From a checkpoint of a small transformer trained on Wikipedia: LayerNorm before each block, a variant of Muon for these matrices.
MLP neurons of a small language model. Each row is named by its layer, matrix (up: input weights; down: output weights) and neuron, and shows model dimensions 16-143. Each number is 50 + 10 x the weight over its row's rms, rounded and kept within 0 to 99.
After each neuron's rows, "fires in" lists the words (lower case) most often at its 100 highest values on Wikipedia text that the model never trained on; "fires on" lists the tokens most often at its 100 highest values on Wikipedia text that the model never trained on.

L7.up115:38 43 43 50 36 35 62 50 65 50 37 66 61 36 66 43 40 44 55 62 53 62 38 40 65 52 70 74 56 53 53 74 57 47 43 60 48 65 49 57 50 55 50 50 51 38 58 61 42 48 49 49 44 63 57 56 53 39 42 36 49 53 50 33 44 65 35 52 47 58 48 35 49 52 47 51 55 46 33 34 47 52 34 39 63 45 52 62 39 65 50 48 50 62 58 51 42 40 67 39 58 58 57 47 36 38 60 48 51 62 35 44 57 55 44 56 40 67 43 45 54 32 41 54 57 54 38 38
L7.down115:55 47 50 31 50 43 40 61 60 41 60 51 47 31 32 33 59 58 45 52 50 56 78 48 49 30 40 54 46 62 53 56 48 52 37 47 71 46 44 55 50 62 55 73 45 38 54 64 49 38 56 49 36 51 34 60 53 48 40 38 46 65 50 57 46 66 43 46 26 45 33 59 62 64 67 67 41 49 29 39 43 55 65 37 40 55 49 60 48 58 58 44 40 65 41 47 70 44 61 42 65 50 56 41 27 78 45 47 51 63 46 32 56 56 50 49 54 44 44 52 55 56 57 44 38 58 53 44
fires in: "which", "and", "who", "having", "originally"
fires on: " which", " and", "ly", " who", "aving"

L6.up241:71 40 59 29 27 53 43 49 49 50 35 63 56 42 47 60 50 50 76 41 48 67 40 53 51 54 28 33 43 39 53 56 55 52 42 59 57 50 54 50 32 47 50 58 43 56 50 72 44 57 60 40 61 61 51 54 49 49 46 46 43 52 61 42 51 66 34 53 43 44 60 34 39 54 40 43 50 67 48 48 46 52 39 33 60 57 54 47 33 55 56 47 51 35 60 32 45 35 48 45 41 42 49 48 53 47 45 32 53 65 41 40 46 36 47 56 54 42 43 63 36 52 48 53 48 72 40 59
L6.down241:59 43 56 47 54 54 49 52 63 46 40 52 40 63 50 46 62 47 49 49 41 50 59 48 51 76 45 68 47 52 46 28 46 48 61 37 54 51 42 65 55 66 46 58 41 50 45 51 66 60 58 27 71 49 38 38 62 40 41 48 68 39 47 38 58 45 34 54 49 59 47 43 32 69 48 54 35 51 59 60 60 42 68 39 40 49 50 51 25 42 53 51 58 47 56 55 47 48 53 55 74 24 43 47 38 26 42 53 41 53 49 46 48 43 51 40 41 44 50 62 47 41 60 52 38 66 64 54
fires in: "as", "was", "of", "is", "to", "and"
fires on: " as", " was", " of", " is", " to", " and"

L6.up607:52 50 42 44 55 58 44 55 41 57 64 41 45 62 53 36 38 44 59 59 61 57 41 42 44 64 46 59 54 59 29 46 50 49 56 50 47 57 41 49 66 52 48 43 49 53 42 67 61 84 58 53 62 46 59 47 49 39 45 47 64 46 58 47 62 61 60 52 48 60 63 39 54 43 30 42 42 59 61 41 57 54 53 51 52 36 49 42 34 59 51 44 63 53 37 62 43 50 52 46 48 61 48 42 43 32 42 35 37 56 51 57 52 57 58 62 51 51 50 37 51 45 44 42 44 45 22 31
L6.down607:55 56 30 33 46 46 47 70 51 49 51 63 53 52 57 55 59 39 51 48 58 56 76 46 56 60 48 37 59 53 50 74 68 47 57 52 53 61 42 49 43 46 43 40 66 57 51 36 76 39 51 34 56 45 19 46 39 53 50 41 57 46 45 21 46 71 40 48 51 46 46 43 46 47 53 47 55 37 58 45 41 63 53 46 54 48 42 48 50 40 58 67 61 48 62 32 53 72 58 68 47 53 47 65 42 51 28 46 67 47 54 42 37 61 24 59 61 51 48 40 71 39 57 54 34 47 42 44
fires in: "and", "father", "daughter", "method", "for"
fires on: " and", "h", "ather", "ter", " st", " for"

L7.up465:42 47 64 40 75 53 39 38 56 55 51 49 53 48 43 55 30 39 42 69 59 58 47 46 58 44 55 52 33 44 37 37 48 20 63 48 61 61 70 49 50 51 38 57 40 45 49 38 60 33 35 56 55 40 44 50 70 56 58 34 54 70 46 59 67 54 62 44 67 40 48 50 56 69 41 51 41 40 52 64 44 51 57 45 58 51 30 44 65 46 47 45 34 47 59 57 40 68 35 52 57 63 53 51 36 50 48 57 66 47 63 47 61 40 46 41 53 41 47 35 59 59 50 49 34 54 44 25
L7.down465:58 43 62 50 44 53 71 64 67 55 53 38 53 74 52 56 57 52 48 48 54 59 40 52 62 53 51 43 60 38 38 30 60 49 52 40 61 56 35 54 59 51 46 50 60 63 69 58 54 56 45 39 39 50 40 64 39 55 41 35 60 32 63 64 41 47 46 44 53 46 42 51 43 47 76 51 49 46 45 39 50 68 56 42 43 63 55 41 46 37 54 39 41 42 51 44 38 44 49 71 52 69 51 28 45 32 59 61 43 47 37 47 44 37 34 55 61 51 36 53 54 56 34 57 60 45 57 64
fires in: "with", "its", "2009", "the"
fires on: " with", "9", " its"

L8.up125:39 37 51 39 48 64 51 34 59 55 56 42 49 53 35 56 43 51 66 52 54 44 71 49 62 54 51 64 42 54 51 57 47 57 47 39 44 64 46 55 60 59 26 38 46 35 31 35 66 52 49 51 53 38 61 46 51 50 49 60 42 61 38 45 66 52 48 51 49 56 62 54 53 38 66 68 65 50 29 57 47 65 60 57 32 42 35 42 63 60 45 56 47 38 60 63 34 52 63 21 50 53 54 65 43 65 53 45 51 44 58 51 51 57 47 41 47 52 39 47 53 31 38 49 44 48 52 30
L8.down125:54 57 52 64 63 46 55 53 36 41 40 45 57 58 68 46 64 60 65 47 51 56 42 52 53 48 59 30 44 52 41 62 38 58 31 39 60 34 57 61 46 56 74 57 33 53 67 40 38 34 52 47 54 48 36 53 47 43 50 55 48 57 67 64 56 33 43 52 42 39 44 34 30 46 51 49 56 32 62 60 43 46 36 54 69 55 72 40 43 38 54 64 46 43 43 52 77 59 41 60 42 50 56 49 50 39 52 42 47 46 54 52 45 50 52 40 64 47 45 53 63 66 47 49 58 46 43 51
fires in: "an", "the", "its", "to", "shortly"
fires on: " an", " the", " its", "ly"

L6.up967:46 65 29 49 36 42 31 38 55 41 50 48 41 39 49 52 47 50 50 46 52 68 42 47 59 46 56 57 64 35 60 71 49 37 61 61 59 50 58 32 32 48 56 50 65 55 59 60 51 43 40 55 46 45 64 43 55 35 46 58 36 46 44 41 61 58 58 55 49 66 66 46 46 49 54 59 44 81 22 47 42 39 47 45 36 52 65 49 55 60 52 35 55 64 48 61 51 45 60 40 58 42 48 49 28 11 44 28 43 47 40 44 53 46 61 48 43 46 62 56 36 40 46 56 52 47 24 42
L6.down967:56 59 65 52 45 45 50 42 57 47 56 56 68 59 55 44 46 51 40 55 36 61 52 42 67 56 50 48 47 53 44 51 48 53 39 50 46 59 58 69 34 77 44 47 53 52 43 29 52 54 58 32 50 59 43 61 55 46 42 43 34 51 49 55 48 62 37 40 41 46 46 42 34 70 65 48 62 52 40 62 48 60 53 32 55 63 49 53 54 50 52 43 41 51 44 21 57 57 46 55 67 47 46 44 38 55 57 43 59 63 44 35 50 57 52 49 53 45 36 52 63 60 28 62 44 49 31 51
fires in: "and", "completely"
fires on: " and", "ly", "ely", "ct"

L4.up57:38 45 49 57 34 61 53 37 46 48 55 48 45 39 45 54 34 60 41 64 45 63 59 54 60 44 45 36 46 50 50 66 49 46 42 65 62 66 50 62 36 49 43 53 50 71 51 55 56 51 44 52 49 55 60 45 59 40 23 56 59 37 64 54 52 56 61 31 37 46 52 45 52 41 48 59 50 40 63 44 45 53 32 51 40 53 60 58 44 33 46 62 53 49 56 56 47 36 52 46 53 58 60 71 49 43 51 42 48 43 42 37 53 50 43 50 33 46 22 51 39 38 39 54 53 47 42 51
L4.down57:37 49 48 49 51 53 31 46 53 54 55 49 67 42 31 45 21 58 47 46 45 56 66 48 40 53 60 51 68 61 62 61 44 49 52 54 59 46 48 55 46 54 60 55 58 55 61 63 63 58 44 51 34 39 47 55 55 42 26 42 45 41 46 50 33 62 58 49 32 57 44 54 64 55 49 38 53 36 47 43 49 45 38 46 51 52 60 48 42 63 46 58 52 45 57 38 48 57 59 53 53 71 50 59 43 48 54 49 48 60 42 26 46 63 29 60 25 68 23 57 45 41 45 43 49 52 32 33
fires in: "and"
fires on: " and"

L7.up670:47 59 42 51 51 46 49 52 58 56 63 40 48 47 16 48 36 57 64 36 64 55 52 69 53 44 42 65 52 59 42 40 60 31 58 61 50 51 61 63 55 37 48 60 54 47 35 48 34 61 69 50 38 43 38 42 42 53 30 44 38 39 50 53 56 46 51 61 43 50 50 52 45 49 58 38 58 50 57 43 44 49 37 62 56 44 59 47 57 49 32 39 47 40 51 46 49 47 52 50 50 66 41 42 48 68 56 45 61 43 51 58 35 60 46 57 51 34 62 71 62 63 69 43 52 45 45 25
L7.down670:51 54 72 73 59 61 44 49 54 70 61 42 48 34 53 61 47 42 30 52 46 50 55 54 43 56 61 44 57 51 38 51 61 46 44 56 41 60 52 51 45 64 47 63 50 46 35 54 45 63 66 53 60 37 61 58 25 51 48 60 61 59 68 33 54 51 63 43 45 60 41 39 53 47 37 51 54 30 52 58 40 50 66 60 61 47 44 61 47 58 47 45 41 58 43 68 33 67 57 46 56 42 60 54 38 45 53 43 53 74 69 48 64 41 28 64 35 57 49 52 49 47 21 62 62 67 48 39
fires in: "the", "by", "to", "a", "and", "of"
fires on: " the", " to", " by", " a", " and", " of"

L8.up697:46 66 55 55 43 51 52 32 57 63 44 55 56 42 50 50 32 64 55 34 58 45 54 66 63 44 52 39 51 46 65 51 52 47 40 64 32 51 45 26 50 50 50 42 53 58 51 44 63 58 50 54 39 48 47 46 42 59 49 57 55 57 47 43 34 78 52 45 36 46 65 45 54 49 43 35 42 60 36 40 54 55 46 61 34 59 37 67 48 43 53 55 24 30 74 50 36 55 49 30 68 67 49 36 53 47 47 47 56 42 61 49 53 47 34 57 51 39 45 47 47 41 54 45 62 37 47 55
L8.down697:43 52 46 28 39 35 20 42 55 42 44 55 45 61 42 43 45 67 55 40 38 29 45 39 43 51 52 71 58 61 40 58 42 38 46 52 66 63 44 61 38 61 52 53 43 48 31 59 50 35 38 60 66 64 44 63 56 46 45 43 51 49 64 75 48 50 42 50 45 59 48 42 46 43 56 52 61 39 51 45 54 25 47 59 49 44 65 56 38 47 51 52 57 47 47 44 54 52 46 32 65 47 43 53 32 52 49 63 48 42 63 53 45 47 35 53 36 53 42 64 47 49 32 43 50 57 60 41
fires in: "and", "than", "as", "but"
fires on: " and", " than", " as", " but"

L6.up153:64 58 47 49 50 55 49 39 42 58 40 60 38 55 62 43 43 32 54 43 37 52 29 65 48 51 62 66 51 48 33 66 63 51 38 71 47 55 43 56 27 45 56 48 30 56 50 65 71 40 42 63 41 52 46 48 35 39 41 57 51 55 33 54 41 52 58 57 50 53 59 35 52 68 43 63 47 43 50 46 52 63 42 47 39 62 38 50 56 54 50 63 62 47 38 49 46 54 43 42 66 33 59 42 49 55 41 42 45 51 50 47 49 37 45 39 39 39 69 34 36 56 46 62 54 67 35 67
L6.down153:64 43 63 41 40 41 59 52 45 50 40 45 58 54 36 36 41 39 46 67 48 43 74 56 49 54 49 37 44 48 50 67 33 45 52 44 53 56 72 58 50 47 59 54 58 48 55 36 61 39 42 53 53 32 49 44 43 43 45 49 38 50 42 49 50 51 50 53 45 69 42 51 47 57 66 37 47 58 33 47 35 52 55 27 50 26 45 60 58 64 64 53 45 58 67 48 52 58 51 27 43 75 54 40 41 64 45 59 57 58 43 52 49 54 59 42 61 38 51 60 45 41 57 43 62 50 60 43
fires in: "with", "as", "and", "after", "though", "although"
fires on: " with", "ough", " as", " and", " after", " to"

L10.up544:39 42 60 37 49 46 47 66 46 56 46 59 34 51 31 43 37 57 48 36 53 44 42 39 59 42 55 60 36 49 39 32 49 41 54 58 33 37 71 68 41 46 53 37 44 43 40 66 65 56 59 37 58 39 59 52 44 62 41 27 59 51 54 36 53 53 66 64 42 47 58 43 45 55 47 64 38 56 68 49 61 51 45 62 49 57 57 37 45 41 59 53 44 46 47 47 52 63 58 45 44 57 49 53 43 67 58 51 49 58 50 47 44 61 62 50 45 35 52 56 69 54 37 49 41 54 41 38
L10.down544:50 40 46 29 59 55 52 46 59 48 32 41 49 44 45 44 60 45 59 34 63 52 68 53 51 56 58 42 45 54 57 51 35 52 38 52 44 63 44 45 45 60 47 59 49 54 47 38 41 44 44 37 44 56 46 44 48 56 44 49 51 42 47 57 39 47 53 49 50 55 48 62 38 37 56 45 67 50 54 54 59 41 56 51 60 51 56 41 58 67 57 37 38 43 54 55 43 57 42 48 57 54 53 37 38 53 48 59 46 51 48 55 51 50 40 61 48 55 57 48 34 46 51 50 53 48 40 47
fires in: "the", "a", "first", "only"
fires on: " the", " a", " first", " only"